Part of a small language model's weights.
Size: 15 layers, width 576, vocabulary 31726.
Architecture: rotary positions, no biases in attention or MLP, untied embeddings.
Training: a variant of Adam for these matrices, 1164M tokens, 8265 steps.
MLP neurons of a small language model. Each row is named by its layer, matrix (down: output weights) and neuron, and shows model dimensions 320-511. Each number is 128 + 24 x the weight over its row's rms, rounded and kept within 0 to 255. Numbers have three digits each. A neuron's up and down rows have the sign that makes its largest values positive.
After each neuron's rows, "fires before" lists the tokens most often just after its 100 highest values on Wikipedia text that the model never trained on.

L4.down1003:075139153143151109122120114143104105159169108110164101122127100182136161158138146148136149140105123111135135132140109136159117122133126104146131165151119128163105122151146069125088151135097140139087114105126105088125124103122141131152120141116144115085138080142137064108140134143112137112174146158121085114148096131157143136131105099128151132134128141147146148159113088125133150164111149098145093128136128157121132122124143142143115125170145078156118082136198134137122086116160120127100107122097152101079112130115135128090105102163137120128087156156147104142111127139108126121
fires before: "\n", "|", "The", "19", "-"

L7.down1103:092091108114095153145101151111167128111127096139139097150118081138105121146118139075118112089111181102136135103155126104072122136113142145117115136106110139085119072091134120120119146113135147093135142145127118124102123150137115108155112134114129129173151138115122097108094065117114112061133168126142122144133112142129138102134111135154151157139139132157135116119130105153124102148172107169110118117115123131095153157170098153138132107076111123160073138109114066128109134122126078110174103139147141126100146114106113145158191130147088142133129110150080143117119121125128140123
fires before: "\n"

L6.down1049:123173128139115140148127108110115142093118113136141126120109092104132104149140139107155153105087104100142129127123164188161166137146073145145133137139112128182092153157144146151146129112086167138140121130142151097102122137091167150093113130120132106148137108115150099169118126079143166111145160187130129100104105113133107132127130130099136114092131128157105115118135131110058124095160121120159111168130114126087183118123130120125166127127117143162078059122111132103100162137107146122108100139128117148140140090165114115112134140165157136126123103134141160152110115170176117149
fires before: "\n", "-"

L6.down547:116135148140131123113108128142112132124112143115128121098102130116146177122126165139119109165153142162121131115094100121128118182121120124078117104098125153101129146083133129114158122162099125140105103098108171127144136119089162154146136115162129133167149110124109149138118170124124116118139132168142119193164147108118169119121165145082107114124122158131130131135145095117136145135200158136100116131146115112132103129137120119133143156130131082134134038097098154163123133093165087156108091092107133126173136142150160101109133128131145147102175141101096121118128133085174115125
fires before: "\n", " He", " The"

L11.down560:103126108104192169109146157125103124157125110112128084114129137145135140115105135127097136119142120134070142099121137148131132063124095175160112132127135165119142102138141109113116161138174128138105158096131108120138136104146127142120127118120118121140122117172098136155154109103137162146102121121130100098123136109129123117104106113177124099111097139153096156124108166073136101093087126101127141163119090102132100163114114131095095124157152135112066218137121143139147127175132126128189168169117088093109155076139098118122126157077138141111139074140125179091143097138123168129
fires before: "\n"

L6.down487:139071143114120181122088134174148158149089100125156115098110135115154102127129120088166109127107113094130141134119124164137094127127115151128128111056108134158092095135090133165167117081126137135129160122166112099053139137129139118112138114142168138125125169162068131143097112093130153148125151127133140146131129126097128098094135159135115155137088128172143137139099139151094138136142130150151090134135123191117144150152107162123142098096141108116103118104102148081140155140098117101124133106145127140141164166120087109154140132128122103124089126093122088147118138146127134148
fires before: " ", "\n"

L11.down245:099145115110121125109139159104131123094138114112134152114113128140170103174144129140165117136093108139092175080136155135134117118137157132144153119101132145147143165099109093142150161150100124130175107114117161149142143161138171123104159096094136148143145095121186151077116178171095091123151132107126146176165102120120133140142122147118108121157121121153146126135158133147086150088094143127119116135118135094140176133108135099067128114135114112119119146143152118129180153130145092149114160089169130101146097122103147094139114127140151104130137100105093153106134095104142106146
fires before: " the", " these", " his", " which", " their"

L4.down1091:157129134118111108120135116122122088116152145154123127116178147159104150119110095132139106181098122104127108143154136133113140099141158110157120164160178107079097119147166124145103125124134117150124119131136143154144126126104140094180129171136124120124170095092119122174096106158133105129128091144150138072134138156131146120125147122142118142121149109146136151128103105186103151109139116119114161123144160102130147144123166108121155169125118091142132136148143094093130126093159149071147142110123142129144096174116145128162142119148119096125119130136070121181168135112149116130
fires before: " |", "'s"

L11.down948:149079097163155099147083131087130105099098087140115129133165145154160093090166113137130105150111140146138130135169124123118093107136125134176119134107124159163123085168159093095151152139132132157119104120127101129151131110110122106144160112106146119123145129158122120162090130156128137134123149138115148144100117140151174108113107113098131113165074148136143084152113116095133113106083149084143115107146149118144068087137117110169109144113145118127113047167138130171135114146149153132138100148109122137125137117139128138118103147118122136117114107140179170110168121155101150136
fires before: " |", " 0", "75", "B"

L6.down300:128125140153116132112103124154128138147099117123119125114106121075140165101129145157162150167138141085082136085136163186118123155101146121102129142089122127078166133087100168121119139107123126159104122098176162119137129127099139147161136114122104127154125166158129143154164120123141137114156099134152137152130111073131171126133165135102137167143098119154149158112118082143109132137225163125072136126109127137124093145133125110144136136118154120143119091090125150148094151093153073127140093076164143148119112132168107115122142117130130091124197125098114113103102183110115138104
fires before: "\n", " It", " The", " He"

L10.down854:127147156158125112132177086148141126097122156112132149134120156133118112153135139113130124162129146108132160098137118147150124136125145119075149109104104134091159146116139131127115133140116162154144143130119116128104146155122140113150129120141114129162157144105141102137102130164074159128177149230120118135121078148101101183099171111130125107115113164129116116110141122108103154134176141146110097184119134132094140116147121147151138104119090144148140078140095141141135119124139124146126152124122107100114179142123118110115095142140143136133122107121127140118107125124102138121
fires before: "\n"

L12.down1000:132103149121141093129145131107103122157170124145152148130114110143140096143118128142144140146138137113137145127097120154116104097125148149127087119109098150121135125134131154162115131112114140121112148145141146120081123098083134116119145160117137141134141111107125131123144110135137148131142120170145138132117127163135152162117120137159109121114129178147116141123139147096123113132255141119126127116144109134173104112124139139119105091140119121139112121110095150122149130124162135160098144102168134166155133113133168124158116080097138087095142111106121153097166130104124114098
fires before: "\n", " The", " In", " He", " It"

L12.down183:109109098097141116115125129158154116180134117133131143133162107116119141138131144134121088143107127104143110175128135120106134142124149095137123127118157130133146137121129102152149115156116121135123146121139146125132119123141123110147147126162125118122080126107129131114151123147106151115129113099107141157129112112156136110095106122136129128145157099128139123146116122144125124154087109139125118090121151118133126119153125133136109133130125148136157182134143113147144141127133119104147114164121141111111136132116121137128125101118124095130136146132152125129133099115097141114
fires before: "\n", "-"

L4.down865:091134122134117134141103169141100135113129134130147107097113130128122137121147103132108138136124152128152144075130122140137110157162102129149131133131088115138132137150156121116135127105139129137118115123121129132094119148116139122126095134143144101121164117093134100129108116147131177138153138218135121162121114132117117143138134123125145156092099160132124122149131125169103127153160113167157121152159106173108156146118128160156103130150107133136105000134135135109133143136114105133131151129110121127123120099157097130127222147179100130139107122126116121190148127134150119138
fires before: "\n", "-"

L7.down972:138164165142110133121126136102111130083121148125131110131103143124127081133095122074103167152126139169157120120130104099153177148126129155136122122162115128143110144170136139120101131120143156155107109115129124094091115148111133098102123137130117139156156092138142093100094143105128113127135143167140129097119106158129081158187176130113145161119149104142146109124131112109144118090165115115145120132127128140108106140105142130129151138110119168168106020135131158111128135131120152143109119143111131152092096120143133133113188163136119140135106138125114119119164122127132103132
fires before: "\n", "-"

L8.down335:122105116131158161123131138118133125113129140114154107138110128149147129111131137087135107136107080118144144029123147140120085100151068115133157106132120129132107100148112152145154127115131131104166141101116108087107130098121145160140118146141144112168152118127114146083113116153173138146161151186122131111106113152128122145148098158131143114105122140124160135131146131110090138124095174147111111181138127108112129100150125168116125115150139139162115030098120197126129095128129129138112144145137127142128172117125104115130131174173150120118116071098149135125153136124113140143
fires before: "\n", "-"

L6.down884:129132113092125130122096106163139153158122127093110106149153149133165089097160102100148142127124107089094177131112114100099116127159123139132169129163086116127142124143145159086140101163116114144114105118125128128129113157140101129112120135128186177118112196154152121143137098152148125129146129133155133143136168109118100064148098169147127107091118105117111138136138136172092103120105114204151142105129080116115128109129132159134152139114107133124075113096117121130112145128091159180123134115145116133149184132132103133095125141108103130144086130079102095107111107119138108126
fires before: "\n", " ", " to", " and"

L12.down165:100133167146156096147074126145131199131149131099143170149102105150096128152126134166143083116118125162157117113137161122114152141124118110124138148142103129104093118124097114120132149097075127140128113125116122097114170184090150094085141141150136129121116166114125119107102116118110139133063158128110146116149084116081123172121144108120144148137151149159138159134145134125110094135170159149129096138102131123117081117159135132119095162151157119101106153106104136165145118138152123134138137139156145111135118131132160094152107152164109116115174166133114132153175149105108153136
fires before: "\n", " The", " It", " She", " On", " In"

L8.down423:124169166140129130170147135127123141104099173130117116173087130136131111123126111102129163118148131131112156090119137118126124114106138115135116135128079105175143161131153157124084121101128125143124116122113123111105144112062116111119123148127106113147131084116138136119147106114173112124147159143153074090144104145114117131154148123123126138128112164156124107158138136108125102112161135109140108136126112158107136124115119157125135135125095132157099012105127130145134134140129148147104113164118134143125134133132136126119142139188129142109141125146092141109120123129174152129
fires before: "\n"

L6.down751:134176147123159140134118106106096110103115121145123115133155128130178074151148121138151163123083101103127127157144098131131134158147107143118150121112087130152095144122130146146139137137094126156108109120133103099136137124100148167122062135111112110147166089095121111094082118109145145134136103166140138112090110142123122126153119088135152102084131157105171101132119133148101173163119131137156136165137103096111107153106194132185110113126127134150107092108138116138126134098140170119132098126131125174119110116153116123112133124137085114131114097143059135127131174176131143148
fires before: "\n", " ==", " and"

L6.down91:079117067120148138128152166137177137179098114111178094120111088129108143134147136082128127144083118163130113136111127089096129129106139152118123137065161134146114111117105128139157123099119139165160139105148084163109112105180125132118170112109113098166100146106126149169077101128122131115145125125105141120131095155158123095106128117100129122118128110170167150188104124145117129139137120159141078112118076134118124103112121159163092128115136085144118139118108155098131165153136127144128132164136104144151165088132137169105147137137116135124120141159106144139115103133109102133
fires before: "\n"

L10.down932:142140124136130134158151141125100143142099084103188097138100135148159123135128114143150122157144146143156122127172111142111108094121106135183140108103114102109121148123092132103115113143127080124150138145140121111133119161101102118135118147113113114144132108109122098111089124128148158112101102137140110172096110108131149124102118088127101098139147129116176139129124161130135110115115110120136186140149127120109100057137100148123178136127152197118114088111161123140127135123165178057100134101096150156111121081161156135164151128132166139162128099111144143108113126151170155148
fires before: " |", "\n"

L12.down773:116101111108136156147149094141137126182136129135127131112127147125111145150133118144112120133117119121119118146177142136119142102137137164142114121110141142123144145116138113128113130136144135155148149167129141130129125137135129119123142129121134122099105115137135143136129103125112142133100094067120137111124129105128137119116122133161110127108141147114122157105100104124115124114053140121141117053153144159139134143128118090108100137135129133092106255137120120120110118131146095131138110122141135108111112139129146192132118125115132108112105123118127124110094119123128117116
fires before: "\n"

L4.down262:098121154128149144131115131134113110101140158150128126146094149161127134161097125126126104143103125084124118134138146152142092157153111135105099123126131136132139209128124126164109124155121117035175183118113131109104138161121108140138101163127092112113114125176115115075103190098120116111161160116146175150146143167130126185145117131156083128093147155142092114154149134132122101158136106155113150154100136149114132108105137147125169138142126154136138142122112135120142117122130111110129131157124081121098147119156119072132140141100119115153145132116098167088123140161106152143
fires before: "\n", "-", "|", " was"

L11.down398:111134100126172091145119109117120122124120141114057132105153121102122131112112125155136143121132110154136117113155137138136136130145141132081142095110129082148117142125095127103127161149102162145131131124149153121077110136118089112089083113126153097120120130122062141116125116131154108130155103159104132143169109098119149137138129139094170148147165129120173135136141123121127130163134099126143127132139089085115146142120119136126103126098149111109144123120122086119123100137146118150170114126161103110088100136106114160146074144122139117107158091106110115090132146141128103167
fires before: "|", "|---|---|---|---|---|---|", "|---|---|---|---|---|", "\n", " |"

L6.down1095:090138153141093131137191129127153111139167104136100117157133125151117116102104113098071103174133142088099133157145087153138119121118112113144096143075104090142139144106119113166131124116104131151100097070118156100112113146133139088139115072126066107131143119153139109065156123070101129095121150118141116097129138143131119133156165118133156111105129164151101171119179091124141088060113102140103147131192133104113155086104087128081167152149134151113131159128138163127099124094130118130111159116132114122112174123131106150135118153141106115143130124162149102119144152139149114129
fires before: "\n", " is", " was", " and"

L7.down400:125127144121125131132115159141130090090130171113123112161101166155146089131131114103129131147085107107092131061129137145108095112166098117091149125152110082130118160146136146142101136112105129132138108088104107130094120111153137130154094129119117139145136100086152120093110138104100125126166143224134110127121125172139128155145095174126177124156122114169167106177124124163138151126122162144152095161123107145125141148151149138117161103132113152186111088146100120101155123122158142149111100150116118115139167114127111122119174168146113128160116145117152136121144100159132132145
fires before: "\n"

L10.down59:125099097110112142122090143135145137159146135107128111134127153144135122119150138126143162165127138126115135136107169104120133084103142115118106142095157154121117122166137098155090118108087095094136122147091171117124123138130176116126126152107138113133137061083122141109156136142105124103103125097128122089126152130151133154135162155123154097118163128145147107125123115143130165124100151125121131123120090139118152136137109128114135123158103144140121153138163139114148109118142104149106140089135133096126156129130179179112140132101138124083142139139099205121150105117102122094
fires before: " the", " his", " these", " their"

L6.down372:145146159134127116107118109109126144116111093112116100148112089134128106127155109066081160140147161102137147103117129113132126172131149140158121136116096127144124129136106118141125112099097140155133107127127105124091119143082127108117127154108127135119122100155093098122103136116118101120151135159121122111125126137149137138136153133113151127080139130132152131129129132116111116127179136134145130157137109130112125126087138119142148137166110129147125053107142138117128137121113149151087112136123132159102087093152129097147149156134098122127144101111165109113136127114139118133
fires before: "\n", "-", "On", "The"

L12.down275:099151131131106124129142125107146158179134135131124124109118104115125145128153101138087124150125143116088148129135176125114157165165137152110116100101148144137112113104097129132176105138156146137149113102100118124129108115147153123137140146112091156104117178127147140147175114114144159137120135109088146119127087109145124075121109127122170134176137104112139166162124112120167148136141111153146088179103132152125119139159127125136154088088113136126075146098185145124137118110119131122149106099126110092117165144143124084134159123106159113098151128127126146117127116102140166121
fires before: "\n", "-"

L4.down750:164117168163176085141130101124140103158112155103100123132172143154130104125131133117151132153154100145117123108122126116121100121152136090161133158140136144114109098109137082165119102101103125144137163113171158127132113132129108095102158146155128144137103091079119100144146153096134114136128147128152147078134122150105142132118089099149174158165151129145160129148120154126121095125164128155150148146148088112172064135112141106118129101120155132125129072141120071119154102124121088075151170118120148110146104137138163124109126160159176098093126129124109169151115142101122124142
fires before: " |", "\n"

L8.down1081:151127136153145167159167122129122150147151132138132149166124122132146118118139135163146120127130114082198111136142130101110093172107143142136105084158129140107131114132117110103174117125111131106135113120133145144136121122140118138097161136110124117183127125151111159157165096113116121129120090159126109166085160100121111088133129119178135161166121092143135096153124090128099100106138099100170121113101130117110122114085146088157097168106149162137089085147136123100123054090116143114120110151116148122165086175136154153129111132171152121126120145119129139101152116123152123145
fires before: " |", "\n", " 7", " die", " Candidate"

L12.down54:129111132191136157086117122137127140158117115107107118126114101139152136116115129123123173170107100103102140118132031110145119134114138157107142116135131170094118116122129136171129128145097144114113083130115165130157131111100113130141111126113145176116077111135146162152135120132155131109132136255137123219152126131126155132127131121143158130121135106139123131108113100123126140099252144125077106135094109108139068118155139118165112112130143133111104151126124144152115122117158128123132118075128133151134167140143139045134187126142167106123152125101125133119120110103123103136
fires before: "\n", " The", " It"

L10.down148:140107177121090126162130107133139087172152153127183097100122096154166120086128169101119136111120056111148134102115096129163117138164106115042144129120141189122158137124134151154132128135090147136109139138120148090114099130144150123138099136093135137109145131085141124102167137128094123129131111150116137155157125118143152125118110104109160128116110129138141129066142099128130179123141162158115138106143116135154106109164153138105115129077102136151088086148112130118113146173133139176121096138140081138130159153105090132123130138133152094130146157141116121128135118142135124119
fires before: "-", "\n"

L8.down1028:136143081123103124132112125144135107140151130118110112159109114147113113124109152113160140185089168109112133142158133148138138122128124121111139101104121108140102149125162130128111121117163152113140152100112102107134148107159152109120104138149121154170100094141156124108141123075115136084149191125082127097113140151092152129090114103142110102154110137152135113125166184113121137135108123158046075157125107146112137090157122137108047101128100123095164145114126155133088134133178163136140159114130105141139185103127138133094150149139111140100158102076118170139138121142152149138
fires before: "\n", " ==", " |", " and"

L7.down1113:135117116136106141123112127146129149135131133156119118119108121119167168134129160091126124124159129135148139129123115127139141089102116129129147113099162133121125148144132111156135126091128119164112106131145163132061121175133111126162156079142141084121144155129132134122128123147087160133129131125125141132107130106129123111129170137112102156177157112117108141099101145109114124119116140163138140116131104145123145114131119133130112127131148133140157065132165129135144144141151137135150134069147157128131128139120100125143112114116121132128104100086142148107115120079124145150
fires before: " |"

L6.down242:151118083141170088155118148106112170150102126134082142104105124124124151091160091104145109098117130142158129102100119130129117118120151126123152154126141120183109146117145152127146129100125114148123158170122135132104141140139104104137173117120142157104124170120134126136107163124108195101149165179100152151123122118109127142120131141107141141152143112131129144112122103119141093119119081113144170116106089153095111153142112143142092134130131122160130097161114097164158114132174119195146130128151166102132126137148120105151131146134122122111136147123167139086114148144106128129
fires before: " |"

L8.down585:147148176131148126177180146112182138115149126122120155105096140098153091082091117147123111119135140142111162091099121128106129133114133149154177138136123178114110132122136144136141125149113139090161156145127124157061135107105132157081130119090175130164132144134122153131101111092121145128098157114130153109146127138139111106160120095134101125111092106101145099118152159119129117139141149155155138103109122091098129107125119121148110113121125074119135061110111117147155132083144147132115106114140120146115148136125156093094087099155139140105122113128147136107092102129132120130
fires before: "-", "\n", "|"

L11.down1070:127121130121100140145155126165125084123146117131110128108092078158135144136148119154103091093153126140138138130094142128115106111120167110139174126137109143167149074140159167099103128139085146096140134109167109139123136116139123147116117148142115108091123125132097149156132111143145097097126150117157093114181109119119134099177114151117118101121085109119140153211160173104123126112137135126120105121107143096135118105163110169128142168122095145136127136125144107177108122072138115110088106115134139130125123153107127096124092179115124124128184151156176168132123153172112119118
fires before: " |", " ", "|"

L7.down813:165136129125150158130129113097106157105140108102109121144142109136134115131142141104102143136083139117075131119139156163117140129158163143107134182074075131093144133101123117157101146134138116130131107161113116090146130130169132112120101104164120139133115114128102127131144096096121164136150111126113135137153113134085155099124108111153149087091150128113138129120141138142161167174115090157129133185065096181095136140114125135110128098171149170168122168145151120139107104126149126128163150142149132133090166141133114116153156109112143123100151152146140109126138103127145121138
fires before: "\n"

L4.down779:181105127127129131109105102133099112116122161132149114066174109129128120118118128120135128180113104107114129117076077179166100121165140150152130152117138138100142088142138132119138131120164168145205178139096102108143137138129088124154163172131147113115165075139114112160150139096132123107135132177133135084107134106086115132144162141123144101139136128189146113130100130149107120135138116135137138156146162145151134170124144105163140091134106120108112140154165121116181088115101120141116125170101193151123136158126149137111126118154164104114103116121127148122138112113117115094
fires before: " |", "\n", "},"

L12.down930:122146122146164192159095120106120139122128149124128115137125111111203104083139153116089108123091109153116142097109140119175129148166110158109127121153121161107183130130154146172135102120165118116180150150127167134115125128097109112142088181089094132109115073099118133166135143087160093109138105116137138141111156108129129121101148132088134102109098133166099154180170119117112087121108159154124101137136095131135095117151090127101141126154093150112081053134119116105139102141083131133109129138092144114126108108113167116126192136137112114146123133132097131138054140110155125125
fires before: "-", "\n", " -"

L12.down409:106079158115183166166141146105113139131123065097104089138139155129150127125131119147146098159141158114138121137150121122102129133147149163146096118136135133108124128143124144152144119116083146145118110156143110136125101115111125130105110143107098112162122121124105071122112112168158129157121147137174102130151136117103127166102181108135125165169113129187093162136103171132092147131124134116137154142130114127141112141099155103095095141147160141177107143148144106140131101145144120090131151157134118099137120136109153122125148096130144100127103102159191138147138090145130182132
fires before: " |", "',", "'", " /", "\n"

L6.down513:088187137147153101115134134094097106112125126139111141115127134087165085143147104114135162114126147075074114141131152090132083150150082124129132151153121129117119142108114097152094133109085131149137126075121110121097093141062120109135110100132093143110151093071124124134116144155106069123113114185181114136088101186174138127165137083111134149107142135134088097156139112113155171120101145141152156166121125124164124154079159128138129162124106155181134121123104119117161142139153169111120099120130093118129124061136112114117139180145132146158127155122128164177118147118120135114
fires before: "\n"

L6.down47:132115129162055182146121124167094125118097141154132157131138124153144161169146129113129110133146107086119122075136120131100126184131144148085109164159142139119119122131145117130112143124174143109159109142135118095152114151104127181162143092167096120105124165141151151180108110184134114126114120134098081122129089101130094143089112134121107153146112127113116169111125087087155178152206138092115128133124127100118102114113155146149108114109152148103118101136133174099158064106120138144139131121107082125107180151117142136154138126154158167125128142102116098164105148116173116134
fires before: "\n", " He", " The"

L8.down710:124155115116144093141106108119109120097103127144160109115113140133141108145136126105126151117104141102152097096128138134128142135159071108136138127093076097117124143118101115164086119085120149155110130091084125127110116143099153133133077115129142110159151134146142140149113122109145098092102125215145138128122119161139106133140144152160138116141149116158156142121146103134131114153151144138148135186115102110147155105145140161150154115155089119132108075095115143092121116130162136105110124132130144136134153076165105134124152162125126166118139122129131135137108142140140151119
fires before: "\n"

L7.down117:149108151120122173162127103145148102146099150114108131121113091167133092146150137117119091106127132119112114134083160113081105121149112120081139162168174154131100146143159113120173134125071150113125129122135138099097113129116149116136118139123097093177132127127142136105109134069120122145164158161149164161147135145141163189140133109091147131126153129174125149122121092106096145140091215139105147147132114157154140114164130138101125132148110148112092192168119116152132137138116121149130108125132111095122139109109106085120147144134120082147128154091146135119137107153155153168
fires before: "|", "-", " as", "\n", "=="

L4.down536:119173065105133134099114124173139164155152134109172139119104147144145123102144141121098115156091087122124130108108080129178122162135114130140154159127072160107156093132124158116131092073098119100151140114112150124136113149072138126140111114138136151150079126157110169162135087125139170099164118219112134177112177139105115135112108114150133141126126124146166095060104154104115165139207110135138155118147092144101117130126135148117134126110151141097129149113123082143123109116111140109100106076142137189141158131135101083117131115110153081138136128058130109116135128110158132117
fires before: "\n", " He", " The", " It"

L11.down700:144121144141102136126126154138110141153102134089149138122126125128137131123134140147111171109150127127099126125127112135118136106125124100125111126131113123131132119129145127128126145103120145106130142158153099144136118126099139137114132098117101166121128167135119124145092124126156099105136137191132117113121137130118121135140133109141099136125148138110145138133147138118125131116218141137145140163111144113124125124132098118142119134106152147133128000136120115135123120147127145150143146090116127100143131149143125090123170118135161102134126107160125143117121131122123112127
fires before: "\n"

L12.down339:102105110106136125171133141166139136171138128137130138138140119124137123114135104112113108138143140106118089160143120130095120153126158122149161153114166125121170147122129125120113135146138101128144133144177128139134126138180100167122157139125106104081110099140185118120120111143135117126111125108114133111176133133099112094110104128148129123126139103143124120137103118142113135152125136125093128102159137122118107149129119108141088150113116138094158255139113102159094121137159129129110099119159129128136125135123130141134116127094136113138163125163120123143166124114095138123
fires before: "\n", "-"

L11.down204:137122128122165079112177109132160109143156126142135160152125135149168129158101100132141124117125146099079147112102154157131128114146165128141123132105144109157140125156119125110143122158100156123169124102140141110152112135147122104077130115145114121108098127122105164150119087172070095129091163144167138135128124097129130131164100139115137100121121097127150140161117104093112140103114147159132116110155128146123123096131158168118132133144151147120136078101170121107157148134131142096125083153147092126115136146115127142125139147093128107111162180067180111136138119104152159126
fires before: "|", "\n", " |", " third"

L4.down926:140115042154119084131123092088048142119136172142098097161133131130120134130130136134132127134138171131108123159101125096114124114118185088126123123118156123120132098109116122146126156167118081113157159135182124131097140157109105104142131134141133085114128154116158102160169126123124111121137135133148117120117107133143134157136145126115156136138166120124114153147121148151085123095175117142112142130163151093133115109139090140117140079184111107142106113141088137108131084109148150155170179114112189109091059155136114140172191136142156112132143099099098118134111161082150101124
fires before: " |", " win"

L11.down27:137154133133113122119160132119127104063153122127141129127112131108139121124131112128156153116129145139131132098102112154137127130129080134098141124113138125116115119143094144137109114159103121107104154107102132141110130141115148122091137134123135146129182150137105119154151099106142094109131141146158100110143153121141133135133140096128151116137137109130128108107138136121129137135150128126126104174157112118094159156131131134142142104130149125105129000130127153129113140103126149147149104126132099091127150115151099135123144117125155175129121137127084136133106125142138134146
fires before: "\n"

L11.down826:111180148139141085131157118103122148097122168127129119129114140095139109133120127119111181139126148147149164120121105109133134100105132122141124154165121141093125147154116148166108124113137149135152135140113099130084126121119163095114109117099129125142139137151135097132124125134142118129143150169128131110083126144108119087124145136150136149122125114142114080107137108130136139109146187130137176180147143105095123165112095116149122115153117105151115027116107147139152111152122154153095149135120121102142179104129122137116170138152101130135138163087083156127123136111140112091
fires before: "\n"

L4.down562:188099100153107151101119119131150121103144101153116119091168120130113138177117123131138181160116130097104144107123135097098131143114170140186097132107150106128186124122168141119134116112106146162109124159138151093142160149148089121124071097123124164113162150092119171130096119139179107099140093181156107163112107118112139084164146182163140141122156111103116147104094116129116142122154162135083150138129146103132140129128092122182139107110144082146092113070114135136134142068124103181124145104146153131123146128117131151167137164129128123097094115096092116102146119088136145120
fires before: "\n", " The", " He", " |", " This"

L4.down1056:137112154137116160110099131115124124132135125142164119104150141117122126144129127138112149165105155081100120134127164126127123082144161119141107148104149118105171106144187129095127165121111102123138150137125120148128117088128111154157126152122081125102171062121145158107099168154103077140137095177177125101108148115139175136167149141145130149097125149164101132110175107140146151150119165132152142146127081138122143190139152164155152143217115147109118138132163109134113072119108140144127122156121158141074154120115122133143119147108113092147151136157142139124109134123081118122
fires before: " |", "\n", "},"

L11.down917:087146128152113157116119125135115134146121122090098133121156118109108154139086076078144162084100159108129115134124090100141081106140130112116137117136111100135094122139122175096118132134101150139123098147131111091103146139102190108077140121084096138143113138158096110130173124109100134146111171114126094144145116140138156109102171163126118139111149125128114168159154157138115109116128118157166113129132121190097123105085128128121147175145126140125181094072101142125175132109084118136107125119103118154122116152104184098113150122130125103138151185145171098120126119106126117127
fires before: "\n", " He", " She", " His", " he"

L10.down44:144102156135093156136135130120125101097112105117128123100122137117152132140160160125153116144100105138138119089107099131112126118138131130108133149108112148115157149143122122123125144121114154130118109102099143149106127150106099122115135143136133133120179127129107125118125149152112132134137100218175082121126111078139121145173154167123126137121116122153125132160136132156124155116184145135130127180140140148120140157097135127101156145118146169170101021118149170133121127123124153159113122121123108117135165132165128107116179143156104180068131133113132139113133137157163110108
fires before: "\n"

L11.down199:112088123100122121117114099147124138123167106110138120125137068167113109140137138127107157124114112121135138172136149133114142121145136139086092124128127148184111105164106059184127152166101135151126119156142093148148119170150126126100171105108107066139107151120128096103161134155129154135150121101121145114142086128186135157093133128120161124154147144127147088116134139143120095138104108124133124144126131191122098122147131164117129121119129144135119141123168167144179146168166121097148123107097160128152129087137146112162145132120136154100131104113171150106135071132134077132
fires before: "\n", "-", " =", " is"